Weights of a small GPT-style language model, trained from scratch on English Wikipedia.
Size: width 192, vocabulary 2275, 8.01M parameters.
Architecture: LayerNorm before each block, learned positions, no biases in attention or MLP, untied embeddings.
MLP neurons of a small language model. Each row is named by its layer, matrix (up: input weights; down: output weights) and neuron, and shows model dimensions 48-111. Each number is 200 + 20 x the weight over its row's rms, rounded and kept within 0 to 999.
Before each neuron's rows, "fires on" lists the tokens most often at its 100 highest values on Wikipedia text that the model never trained on.

fires on: "k", "z", "l", "th", "d", "v"
L11.up0,212,219,215,218,222,225,201,211,179,213,192,172,147,169,217,217,204,242,213,195,194,197,241,218,188,209,217,193,168,228,180,197,211,206,186,211,220,191,264,210,202,208,209,211,247,161,204,194,213,246,191,185,216,170,220,194,208,207,200,225,183,203,214,208
L11.down0,156,207,235,216,215,160,242,182,190,167,187,216,257,216,212,198,180,192,201,198,195,217,203,213,177,206,212,185,210,179,232,184,191,203,164,189,210,185,213,185,214,176,179,168,199,181,210,222,229,158,221,211,199,213,187,198,188,226,193,183,224,220,214,171

fires on: ".\n\n", "|", "=="
L9.up688,175,202,196,185,190,206,204,194,188,206,198,189,153,190,226,227,202,172,192,219,164,189,213,185,205,194,188,176,186,240,208,199,210,189,224,195,245,215,206,185,206,169,228,190,219,186,213,210,175,204,163,196,189,199,224,200,216,197,185,199,203,183,223,234
L9.down688,186,198,189,200,207,200,192,196,188,204,203,193,179,200,210,205,203,195,181,209,187,205,207,187,203,198,196,193,186,220,195,192,204,204,448,197,210,215,198,210,201,201,214,188,201,182,214,193,183,202,198,195,193,207,199,209,207,193,197,202,209,188,222,213

fires on: "p", "qu", "n", "ed", "ud", "23"
L9.up197,160,201,208,201,185,207,218,203,178,181,197,212,200,185,202,185,219,195,204,175,193,175,202,191,177,213,222,170,199,187,234,203,209,207,190,197,197,163,202,248,207,189,181,198,183,192,172,163,186,173,216,178,207,184,210,225,222,201,189,185,198,226,161,214
L9.down197,252,185,196,218,184,203,202,229,202,188,234,215,218,177,189,237,246,174,217,238,183,196,187,233,209,189,188,205,209,210,186,173,176,221,189,219,197,219,179,174,205,195,233,229,202,207,214,225,176,208,175,187,223,191,193,184,157,211,211,201,195,205,231,172

fires on: "d", "h", "en", "g", "ter", "ick"
L6.up565,183,192,214,215,218,235,186,251,197,228,217,172,200,178,207,222,215,235,187,226,189,180,199,164,190,197,196,211,204,216,209,196,208,211,187,155,222,192,203,219,215,199,190,187,246,196,177,232,199,226,206,200,174,178,210,208,193,193,201,213,178,168,216,197
L6.down565,194,191,188,221,208,194,201,199,166,180,163,184,206,215,201,178,195,207,200,174,212,227,222,193,174,247,244,207,196,211,207,171,214,186,201,199,204,180,239,217,210,214,230,229,181,194,234,191,213,173,178,201,213,199,163,204,209,162,168,218,175,198,186,171

fires on: "ing", "ate"
L6.up592,169,193,187,220,229,239,171,209,162,219,229,213,189,222,190,225,198,208,200,203,193,171,176,194,152,233,202,177,202,205,197,205,223,162,201,187,207,195,209,206,236,174,224,194,211,195,257,226,225,223,210,206,203,230,203,161,192,196,186,219,204,207,206,197
L6.down592,199,215,196,183,187,180,225,204,184,167,202,197,167,151,219,149,206,215,192,176,206,223,188,195,216,195,194,182,191,181,208,209,180,224,188,185,221,204,221,221,219,232,204,221,174,189,183,183,181,165,185,205,181,169,195,220,206,198,197,207,196,235,212,229

fires on: "ad", "l", "id", "a"
L12.up16,183,214,195,223,223,180,198,256,230,177,166,174,206,214,201,207,208,211,216,211,196,177,204,172,197,242,196,191,202,241,199,168,186,193,195,208,196,230,207,189,239,196,168,164,210,175,176,222,244,237,193,179,185,211,211,188,220,201,188,202,228,175,173,186
L12.down16,214,197,190,160,180,234,176,178,197,193,201,188,201,207,207,196,197,184,162,211,178,195,155,186,192,211,184,197,190,162,195,210,200,218,182,197,239,188,203,222,194,207,178,231,187,201,195,182,211,198,194,167,231,222,227,209,202,187,192,209,202,195,192,211

fires on: "w", "l", "d", " B"
L13.up106,200,190,186,224,202,197,190,230,207,203,182,196,172,188,219,210,201,186,209,205,213,217,156,208,205,199,192,216,191,181,209,222,197,157,189,194,199,234,242,246,195,205,204,227,221,190,219,167,202,196,190,200,199,200,205,216,196,193,246,209,229,185,222,218
L13.down106,209,202,242,160,211,211,209,193,206,173,234,178,197,204,197,213,191,230,185,201,205,214,199,196,196,205,189,225,199,215,211,201,197,184,197,214,214,197,197,209,212,195,170,199,196,198,215,201,144,215,191,200,169,244,203,182,192,202,165,180,194,225,225,215

fires on: "ard", " St", "ad", "all", "an", " South"
L10.up470,187,224,219,224,205,226,215,206,163,193,225,179,209,193,198,180,215,217,207,208,169,182,193,199,200,205,222,167,210,188,222,173,196,218,197,200,183,166,232,210,235,175,206,188,192,184,232,235,174,177,219,191,177,209,175,197,223,196,163,197,218,233,208,158
L10.down470,226,201,207,225,203,178,190,224,193,190,176,216,216,220,226,207,204,233,175,188,216,234,210,193,219,193,179,223,196,184,192,238,209,203,202,219,217,236,164,197,233,202,176,196,191,225,161,221,210,190,197,179,215,210,233,170,214,180,204,185,211,193,205,222

fires on: " cl", ":", "an", "ens", "on", "ur"
L11.up195,224,202,241,234,187,188,204,175,193,189,243,194,219,207,220,199,190,238,190,182,183,193,192,180,176,181,206,194,210,197,218,232,227,197,194,219,179,203,192,189,196,197,191,219,197,162,189,205,188,200,208,192,207,197,227,165,221,185,210,231,211,163,240,219
L11.down195,197,206,185,213,198,192,177,219,174,175,173,214,191,245,193,216,207,193,208,160,210,189,207,244,207,194,203,209,213,214,203,198,176,194,220,170,239,217,168,219,235,202,209,192,173,219,200,184,206,208,171,211,182,223,180,206,167,212,193,188,176,216,214,205

fires on: ".", "e", "and", " |", " of", " S"
L10.up596,180,191,217,157,209,201,231,208,230,216,224,222,164,200,192,216,193,185,201,207,158,216,183,191,164,201,162,172,193,211,192,208,153,188,200,209,186,234,234,208,184,211,198,209,202,198,230,228,216,190,191,196,216,233,198,202,213,180,201,200,218,179,192,206
L10.down596,219,220,210,221,192,168,225,195,160,208,221,162,187,221,147,205,223,209,162,173,243,194,218,209,221,219,206,205,215,172,210,193,265,199,154,210,241,192,185,188,206,196,238,198,190,200,185,205,216,195,204,217,201,193,185,197,169,215,209,177,202,203,172,200

fires on: "a", "us", " of", " sub"
L4.up158,218,233,210,209,203,201,188,210,200,217,231,213,196,162,181,217,212,237,188,213,176,196,172,229,160,226,199,168,190,190,203,205,214,235,184,170,168,202,218,216,193,175,224,208,210,168,196,198,204,231,160,200,218,196,214,190,225,189,254,204,180,192,209,201
L4.down158,166,217,182,209,229,220,177,191,182,194,189,200,174,182,183,193,220,205,190,176,224,214,208,233,213,205,227,197,209,207,208,186,194,193,190,183,213,197,185,226,222,179,244,209,187,176,186,220,221,193,180,216,203,198,214,182,211,203,199,219,208,228,204,187

fires on: ":", " |", "ed", "ran", " By"
L9.up705,191,190,229,241,198,220,229,196,216,185,224,198,211,224,208,237,221,234,194,228,182,221,204,209,173,171,172,178,214,200,178,207,165,192,172,206,165,211,216,227,179,207,189,222,210,185,191,185,225,221,192,206,218,200,241,140,216,194,185,209,201,193,196,212
L9.down705,212,186,212,201,189,230,161,209,193,233,190,219,207,221,225,191,197,171,230,210,168,209,207,205,236,229,199,179,212,218,231,228,171,228,190,171,200,175,197,175,199,229,200,203,202,227,162,190,179,160,212,187,218,219,182,213,217,198,208,192,245,205,192,230

fires on: "us", "um", "a", "op", " o", "is"
L6.up701,199,247,208,188,191,210,198,191,201,203,244,191,181,170,203,242,215,225,177,217,176,203,174,229,208,197,213,153,182,208,227,216,208,186,189,184,164,191,185,211,200,153,218,235,204,201,213,174,188,240,159,223,197,229,168,179,222,206,223,205,234,178,189,219
L6.down701,208,195,226,159,217,171,177,191,213,202,183,213,183,189,213,185,228,207,233,234,202,231,161,234,199,195,218,192,210,171,197,193,179,215,177,177,191,197,195,201,227,164,233,213,217,170,224,187,200,212,185,192,179,180,189,198,215,197,216,187,199,203,180,216

fires on: ",", ":", " is", "ace"
L2.up81,198,191,212,184,220,192,242,208,177,222,230,214,197,199,176,244,170,234,194,180,202,197,220,181,209,231,225,192,171,214,177,194,224,200,191,229,208,198,206,225,210,229,206,187,184,205,191,199,225,211,169,182,209,198,225,175,190,184,191,159,222,213,194,251
L2.down81,188,146,206,197,215,180,207,182,173,243,205,206,236,178,192,217,185,212,195,161,220,186,179,195,202,196,174,199,186,197,197,181,183,220,184,167,201,175,208,205,211,189,222,183,189,158,196,187,206,187,195,224,207,199,221,192,194,193,229,210,212,245,218,228

fires on: "l", "k", "w", "p", "g", " Fl"
L11.up760,222,172,184,212,189,201,202,199,212,186,225,210,201,203,192,217,204,219,181,230,227,200,146,197,212,198,183,190,190,186,201,204,238,174,187,215,169,221,202,249,190,209,201,234,196,186,219,176,191,185,196,195,154,219,247,231,223,195,208,195,200,226,209,231
L11.down760,224,179,200,203,216,214,238,187,237,222,185,155,218,253,167,193,187,224,179,186,194,222,196,212,203,182,198,233,222,214,210,220,194,188,200,225,210,211,198,178,169,206,221,226,205,225,182,147,131,212,223,206,161,224,172,205,199,220,186,188,197,211,236,198

fires on: " of", ".", "==", ")."
L9.up228,168,188,189,171,220,213,211,195,187,201,221,185,168,183,207,206,207,189,185,216,185,189,216,161,191,216,202,180,182,229,216,187,193,168,200,180,196,218,203,211,203,184,210,190,224,175,225,201,195,211,155,200,210,197,234,181,189,203,188,169,222,163,226,205
L9.down228,187,203,170,191,210,166,205,177,187,205,223,211,200,196,219,215,207,191,174,201,205,181,212,212,188,186,190,190,169,230,215,179,214,213,378,195,191,187,214,206,202,184,235,171,209,189,199,205,184,180,193,204,182,191,205,185,209,209,213,198,219,210,227,217

fires on: ".\n\n", " N", " the"
L9.up733,161,239,167,174,184,167,216,199,197,215,215,193,187,192,218,207,198,179,189,194,166,212,209,178,184,191,186,182,175,242,205,206,192,214,215,195,218,200,192,229,228,154,222,199,214,156,221,184,163,193,190,215,186,197,217,188,219,199,197,177,215,199,219,221
L9.down733,184,198,204,212,192,204,201,201,193,204,196,197,193,187,216,209,203,197,191,202,180,201,203,194,201,190,197,196,193,207,193,197,204,208,453,194,195,210,202,207,200,201,205,197,200,190,199,201,176,205,192,204,199,203,201,196,202,204,203,184,198,187,216,211

fires on: "ing", " ", " On", "1", "9"
L9.up577,161,193,193,196,201,247,202,217,191,201,206,201,209,198,210,196,167,184,192,214,174,211,209,173,175,240,221,179,191,196,193,189,209,199,193,193,216,214,251,225,239,182,202,208,224,198,236,212,193,208,239,183,184,203,216,214,221,206,171,210,217,236,219,174
L9.down577,230,197,204,209,205,203,166,208,224,178,175,230,238,194,240,195,207,228,194,190,205,182,214,205,200,208,210,216,220,185,238,206,184,196,185,214,197,185,172,205,175,198,187,195,177,207,158,190,162,195,170,196,227,159,198,212,210,171,227,211,215,194,220,212

fires on: " |", ":", ",", " Total", "ference"
L2.up55,206,225,223,192,187,227,204,211,195,230,241,214,186,170,216,230,181,182,192,190,179,222,202,230,231,157,196,205,193,219,197,205,168,171,191,216,183,217,186,222,182,240,161,188,233,174,198,205,199,208,203,197,182,199,212,160,208,197,159,189,221,200,187,177
L2.down55,205,181,196,208,204,185,194,222,186,195,200,198,184,214,196,181,220,191,222,212,164,172,188,216,189,210,197,196,202,201,201,193,230,226,144,171,224,232,200,177,209,191,179,210,198,222,189,202,169,209,179,177,208,178,214,232,191,196,215,166,201,180,213,240

fires on: "ite", "ly", "ith", "hen", "ent", "re"
L5.up639,227,192,205,218,189,182,235,239,208,203,204,177,194,206,193,203,237,190,211,187,183,178,183,159,179,225,226,224,204,203,227,213,202,168,180,202,189,193,227,196,212,238,226,186,207,165,175,194,206,207,215,220,208,172,196,215,233,192,167,210,195,203,201,194
L5.down639,215,195,213,228,181,237,197,181,195,208,193,214,203,260,203,244,208,189,188,232,203,230,189,216,188,195,183,155,208,191,205,201,191,181,198,191,246,228,172,213,215,207,189,190,203,201,223,190,202,189,189,164,185,200,193,171,218,202,191,150,201,217,223,232

fires on: "ak", "ur", "h", "re", "l", "an"
L9.up36,195,212,193,217,186,195,182,221,199,197,234,199,223,214,186,209,206,201,179,224,201,202,198,197,187,209,242,231,199,183,224,206,203,203,192,212,169,170,209,207,219,175,188,231,192,183,184,183,207,181,197,190,192,228,223,223,268,205,185,219,215,183,197,212
L9.down36,197,184,194,194,189,197,204,183,198,220,196,236,218,204,199,198,179,191,238,196,206,189,215,245,224,213,210,166,192,206,189,193,219,190,215,172,225,237,177,184,191,240,173,189,219,251,191,222,189,205,219,224,202,190,177,208,161,211,220,193,207,225,193,189

fires on: " ", ":", " on", " in", ","
L10.up625,138,227,179,153,206,228,181,202,183,219,228,189,172,188,214,221,203,219,175,197,174,190,205,215,198,198,170,169,172,195,207,196,214,185,201,191,202,213,203,208,217,160,227,172,213,182,215,226,188,204,174,192,184,203,223,168,217,199,196,195,219,206,224,242
L10.down625,191,203,206,208,192,205,191,153,180,188,192,193,233,217,233,211,203,207,208,202,237,174,203,183,194,166,216,232,206,213,201,180,193,190,382,212,168,191,223,209,202,222,192,191,200,182,193,205,169,199,185,196,180,201,191,199,196,172,206,201,215,202,219,206

fires on: "ad", "an", "ab", "ant"
L11.up50,201,212,225,219,215,207,214,215,228,199,197,189,206,202,191,191,178,180,204,184,157,199,221,176,146,187,219,167,212,207,207,204,187,206,197,195,184,130,198,197,173,178,208,200,207,178,186,211,211,188,188,202,228,191,163,192,182,224,174,198,199,213,196,184
L11.down50,203,259,188,190,201,190,182,200,175,184,192,216,202,198,213,216,203,245,192,205,224,191,179,178,233,190,202,213,180,194,210,189,198,222,199,188,185,226,172,192,212,196,199,196,188,186,180,170,222,217,175,218,202,221,221,194,225,180,217,203,185,192,213,235

fires on: " s", "qu", "res", " vers", "el", "p"
L5.up112,211,195,176,188,209,185,254,201,172,163,204,211,201,190,207,206,245,213,206,174,197,216,206,183,162,225,161,157,197,186,258,211,206,173,188,181,169,206,194,220,178,205,192,188,194,208,180,203,203,162,162,176,224,178,201,214,230,205,231,173,214,192,199,219
L5.down112,197,183,230,228,201,198,197,177,193,209,199,222,219,174,216,194,208,184,209,180,199,184,176,191,205,166,193,191,204,240,203,217,198,220,164,192,182,186,178,208,230,244,221,230,195,205,191,164,161,185,189,168,202,234,198,204,206,200,207,243,168,205,204,190

fires on: " d", "ation"
L4.up716,201,226,237,198,196,246,235,224,178,194,226,200,199,208,210,232,152,205,204,181,191,212,205,220,205,212,207,184,186,191,198,197,204,213,166,213,227,189,217,224,194,225,200,222,220,189,222,236,208,193,163,232,212,190,198,147,221,196,221,184,240,225,207,222
L4.down716,183,242,170,215,184,236,219,213,167,193,188,191,180,219,204,225,212,210,214,193,229,235,245,181,146,209,235,200,205,211,198,194,186,225,183,195,192,199,176,198,191,203,189,179,188,190,226,252,188,186,215,193,200,188,206,234,195,210,231,166,206,225,184,196

fires on: ":", " as", "ing", " is", " |", "1"
L5.up21,210,188,209,237,231,227,215,212,175,222,194,220,158,159,176,203,213,238,171,215,197,159,199,211,202,225,207,190,184,181,208,225,203,187,197,186,202,180,217,201,226,225,189,199,220,193,212,235,242,216,157,205,222,186,240,163,172,196,189,208,185,194,223,273
L5.down21,210,219,221,193,203,190,203,231,205,191,201,198,227,212,203,217,177,184,213,184,250,194,208,158,213,191,206,202,189,231,185,215,219,239,192,189,190,182,197,204,195,211,225,198,243,169,195,162,215,200,184,189,208,220,206,231,194,190,200,198,200,191,210,195

fires on: "o", "ing", "y", "l", "or", "el"
L6.up371,193,199,199,222,215,239,200,217,191,205,205,189,188,214,214,193,223,210,198,214,204,177,180,206,221,227,206,206,207,209,213,186,177,153,197,177,223,184,210,196,221,168,190,182,208,206,235,212,196,222,197,206,217,216,196,185,201,208,207,259,180,195,235,191
L6.down371,194,254,188,174,201,203,202,189,229,202,162,194,223,219,214,201,170,172,236,217,204,211,186,220,192,191,170,180,194,183,170,199,192,222,194,176,192,184,209,204,205,207,230,201,184,184,138,208,208,186,215,175,159,213,212,191,201,190,203,196,194,208,185,201

fires on: "d", "g", "b", "ch", " rest"
L12.up700,172,186,215,189,201,203,171,231,202,195,182,203,200,217,210,232,209,242,215,185,180,174,211,198,197,183,203,206,192,221,169,191,200,174,184,203,176,217,182,217,186,205,214,229,240,211,200,198,197,220,207,202,191,197,235,210,192,209,200,210,225,186,183,182
L12.down700,196,227,176,222,203,199,210,223,163,207,180,188,164,202,190,193,219,210,209,211,237,167,205,198,212,201,208,250,187,186,182,182,223,201,211,185,227,220,228,202,212,224,209,179,175,211,205,209,231,186,196,203,209,185,178,200,223,217,189,212,189,202,202,204

fires on: "v", "re", "t", "ro", "le"
L6.up692,198,170,208,183,189,199,203,195,187,182,218,191,196,191,204,263,181,200,177,179,214,202,217,213,165,195,205,206,184,189,209,201,261,199,186,209,216,217,164,209,171,189,204,227,207,195,203,204,177,191,178,192,194,202,194,180,197,192,178,179,208,223,221,200
L6.down692,177,188,159,194,210,222,180,197,191,202,191,199,187,183,225,186,186,221,185,173,183,191,206,200,170,202,190,178,216,184,217,212,200,181,213,222,218,179,202,220,244,202,212,203,196,198,215,208,160,170,191,180,251,181,209,205,215,198,178,234,182,187,191,241

fires on: "g", "e", "ac", "c", "i", "em"
L11.up459,169,181,215,190,202,254,188,199,217,217,200,182,145,192,197,233,217,183,203,223,187,171,204,172,175,231,176,204,213,219,180,191,203,166,192,198,216,249,196,198,223,183,219,219,231,200,174,209,233,237,198,217,179,175,203,176,214,190,201,178,173,208,197,176
L11.down459,230,197,189,189,217,187,196,193,206,196,207,226,216,204,208,209,172,207,192,201,201,191,234,225,214,195,249,202,221,195,210,220,206,218,153,220,179,203,204,199,173,205,219,184,198,212,224,192,176,209,174,190,210,179,207,220,230,154,194,197,192,195,185,189

fires on: ".\n\n", "==", "itle"
L10.up714,178,215,232,193,211,188,218,188,205,190,201,184,207,185,228,231,223,190,193,196,152,223,206,204,194,199,191,181,175,205,201,198,187,214,208,214,201,187,217,207,194,172,209,234,230,192,203,190,175,218,144,207,172,186,218,206,240,219,217,182,172,194,207,226
L10.down714,178,212,188,202,190,195,184,186,204,188,194,202,161,196,216,175,180,199,194,221,181,216,192,203,209,194,193,181,205,214,197,211,203,203,426,214,210,217,184,208,199,194,207,213,195,196,199,190,164,210,201,204,196,197,201,206,224,180,195,182,194,201,203,202

fires on: "rom", "b", "ith", "hen", "st", "t"
L5.up710,181,174,214,235,190,205,248,201,174,191,184,183,204,158,206,198,243,232,200,179,187,195,215,197,185,198,217,191,205,186,167,206,213,200,190,244,224,228,218,253,187,237,222,194,187,170,210,211,179,227,173,185,178,196,205,189,190,196,147,230,166,194,228,191
L5.down710,208,190,153,207,217,189,204,185,191,222,205,214,189,199,180,233,214,200,190,241,228,191,177,206,181,223,208,177,218,197,240,203,234,171,181,154,174,218,199,214,218,188,195,197,192,193,210,202,193,193,221,186,184,182,194,174,201,206,258,186,227,223,182,201

fires on: "g", "p", "is", "c", "v", "i"
L12.up273,218,160,224,190,217,207,197,172,195,240,207,171,156,177,198,212,231,207,206,233,176,146,233,210,183,219,212,192,171,238,202,208,216,185,181,187,201,218,201,183,229,157,185,206,214,175,197,197,218,222,221,241,198,231,225,202,231,224,204,211,181,223,219,171
L12.down273,197,218,179,171,230,209,194,178,198,233,173,165,208,229,234,218,189,215,202,199,223,190,252,201,207,194,244,194,206,174,209,205,218,207,169,213,184,189,191,209,196,220,208,176,220,172,242,214,183,178,166,202,207,180,196,166,196,189,200,167,219,185,221,155

fires on: "ed", "ated", "ent", "e", "l", "ate"
L6.up156,191,186,190,202,213,201,199,203,211,200,206,199,180,233,224,233,192,192,199,235,164,180,190,211,218,219,175,171,212,215,199,204,207,191,188,204,169,210,207,199,213,190,190,178,195,172,253,213,186,215,192,190,214,254,216,174,208,205,179,229,210,240,210,194
L6.down156,188,258,205,195,213,182,201,184,165,169,210,216,202,198,202,190,206,252,183,171,189,219,194,211,202,207,203,178,192,186,187,202,186,207,186,205,171,187,214,191,203,202,198,206,187,163,194,204,208,175,199,211,200,223,165,231,187,186,204,208,198,234,188,213

fires on: "y", "ing", " or", " in", "'", "ome"
L10.up145,183,215,200,181,238,227,213,181,191,199,224,197,203,201,191,206,189,211,168,201,194,177,214,160,198,236,177,178,182,222,237,181,185,177,191,168,146,149,242,183,179,195,206,231,227,181,213,246,253,202,221,210,210,183,207,177,245,156,195,198,198,226,170,202
L10.down145,225,163,207,196,203,203,215,219,218,180,235,246,203,223,191,228,206,219,199,194,187,190,197,222,176,192,171,204,232,210,197,206,227,195,155,203,206,192,160,196,192,162,207,153,199,233,232,173,187,211,212,212,252,173,179,180,177,193,196,217,223,154,208,212

fires on: " ob", " under", " up", " in", " ", " over"
L13.up109,160,238,176,200,216,194,186,222,175,193,197,196,233,206,187,223,183,214,182,199,181,200,201,198,206,219,196,149,184,207,211,197,172,224,199,188,184,201,212,202,219,203,216,186,204,206,225,244,193,209,177,211,199,190,215,183,197,221,216,153,193,201,187,194
L13.down109,243,191,185,216,207,206,191,186,210,174,171,192,211,220,203,181,194,227,213,238,224,191,206,201,229,204,201,213,179,203,212,193,208,194,337,209,193,165,167,199,192,203,173,199,187,208,168,196,210,210,173,204,207,206,205,214,177,221,203,215,177,215,203,189

fires on: "el", "o", "us", "ro", "io", "a"
L6.up292,224,217,229,214,205,241,195,206,197,225,222,199,153,180,212,238,187,207,183,170,187,207,170,202,208,207,210,193,204,184,233,203,224,236,186,185,189,205,211,206,218,185,199,202,207,197,244,231,202,214,142,214,217,212,235,166,197,229,208,186,212,187,214,186
L6.down292,203,232,202,241,202,182,191,202,185,189,173,223,210,216,201,203,210,182,209,238,221,207,202,229,190,219,199,233,196,226,190,198,193,209,191,209,188,223,192,210,186,167,233,189,185,219,194,198,183,157,210,187,215,222,194,211,227,188,217,181,174,208,203,200

fires on: " d", " of", "ation", "ice", " L"
L6.up236,201,225,203,184,171,219,231,222,157,201,235,201,196,226,233,216,144,181,202,210,167,231,181,175,219,182,221,187,198,200,197,200,204,222,197,199,212,192,202,212,185,221,186,178,252,192,233,232,221,179,196,208,195,221,196,164,186,210,200,228,212,216,224,201
L6.down236,209,191,229,180,175,203,178,185,202,223,214,207,178,203,222,225,231,197,197,181,189,169,181,197,168,216,189,237,225,190,223,188,197,237,181,202,168,227,207,199,209,236,197,183,203,233,177,197,220,177,179,202,205,190,242,187,198,234,187,191,214,195,203,194

fires on: "v", ":", "g", "c", "ol", "ph"
L6.up170,200,180,192,172,170,178,218,196,215,215,229,172,191,204,210,256,182,194,186,211,202,189,214,234,222,203,177,188,201,210,206,220,202,182,187,193,170,208,237,211,203,167,197,230,208,183,227,188,206,222,194,214,182,192,201,158,197,202,201,181,261,208,181,226
L6.down170,169,181,169,241,243,196,198,215,191,224,194,198,198,169,196,186,214,182,183,194,225,199,183,186,185,214,159,204,214,188,201,189,236,185,199,179,188,186,219,161,213,190,236,195,201,190,213,207,190,210,155,193,201,224,192,182,209,210,167,178,243,192,230,240

fires on: "i", "v", "o"
L13.up92,208,204,213,197,194,181,202,213,207,180,214,181,225,193,233,227,188,192,194,193,209,210,226,189,187,189,196,193,185,208,239,190,232,193,201,206,171,219,179,180,192,194,196,210,186,205,238,158,198,216,143,202,198,221,196,167,224,235,202,208,212,236,208,207
L13.down92,183,206,175,225,202,194,201,188,197,204,173,192,212,188,235,178,198,180,186,205,202,182,180,186,224,220,213,213,201,217,197,208,184,182,201,210,218,192,215,219,187,186,219,179,187,182,181,191,175,208,182,205,195,212,190,216,183,194,180,201,206,179,205,217

fires on: "id", "e", " v", " of", "m"
L10.up305,192,192,199,204,199,190,202,225,203,220,200,190,165,225,217,209,214,169,177,217,201,203,191,176,194,195,189,207,217,232,196,263,184,237,189,182,207,166,236,237,231,195,230,209,249,166,221,208,192,212,170,205,182,191,202,178,229,198,191,200,209,222,178,183
L10.down305,172,199,204,214,179,188,189,181,176,197,210,215,240,201,201,211,205,225,195,181,211,191,195,217,180,224,219,209,202,206,219,202,205,179,189,186,213,208,184,180,207,205,202,185,211,252,206,211,200,194,189,200,237,222,172,181,217,214,223,186,177,237,209,212

fires on: "l", "r", "os", "id"
L12.up189,197,202,211,172,208,201,227,213,221,198,180,191,194,215,213,212,184,209,174,206,213,214,196,171,198,211,164,184,206,218,183,179,210,206,187,224,170,238,212,221,214,178,177,182,208,219,206,203,216,229,226,188,172,197,206,170,224,207,196,219,223,192,201,197
L12.down189,220,164,193,177,172,191,233,208,231,146,222,199,191,231,183,239,232,200,187,190,188,164,173,194,181,201,205,164,193,132,196,215,190,210,189,206,152,218,208,202,216,192,189,208,200,201,201,162,201,221,214,161,224,212,186,217,176,203,221,170,204,210,186,223

fires on: "b", "at", "t", "ate", "k", "th"
L9.up38,203,212,235,191,205,245,184,206,184,184,233,198,160,213,246,209,206,197,189,232,213,163,184,197,218,205,228,203,181,213,188,208,185,186,191,170,205,173,215,217,225,185,215,204,226,181,202,207,196,205,180,205,186,206,230,174,195,188,230,211,188,227,217,215
L9.down38,152,184,209,197,208,161,194,192,218,227,208,217,222,226,198,202,200,199,220,174,212,180,210,187,195,178,173,196,191,199,229,167,183,192,210,203,201,202,178,185,247,162,205,191,190,193,184,214,232,193,215,192,210,182,193,182,206,210,172,182,201,195,207,152

fires on: "m", "k", "n", "l", "d"
L13.up316,200,195,178,196,189,192,247,217,201,193,215,192,201,216,217,208,198,215,222,189,220,189,203,228,209,207,195,194,168,177,214,212,216,162,192,218,180,229,207,264,187,190,194,205,204,212,173,187,220,198,222,189,182,164,217,217,207,167,230,201,245,210,218,227
L13.down316,211,203,220,207,200,192,225,195,209,185,199,186,201,216,192,211,201,200,175,212,210,228,186,186,245,189,194,210,193,213,227,186,186,211,210,235,207,192,204,198,190,189,185,222,228,199,208,190,186,196,207,227,177,242,166,201,194,198,165,207,208,193,229,179

fires on: "stit", " def", " cr", " reg", " att", " cap"
L2.up157,204,244,182,170,223,204,213,224,182,191,218,230,198,198,183,210,166,182,221,147,162,218,168,217,185,194,206,184,218,227,195,230,213,213,159,201,188,205,213,203,221,201,242,218,232,180,185,194,194,225,180,211,201,213,182,160,212,194,207,185,201,208,227,219
L2.down157,203,233,185,195,196,210,213,205,188,215,212,213,189,212,197,243,135,193,227,163,173,190,194,203,189,217,210,172,207,214,212,229,206,210,107,194,194,189,216,216,221,193,216,230,224,165,177,169,199,209,192,192,224,215,188,160,216,211,211,171,198,203,211,206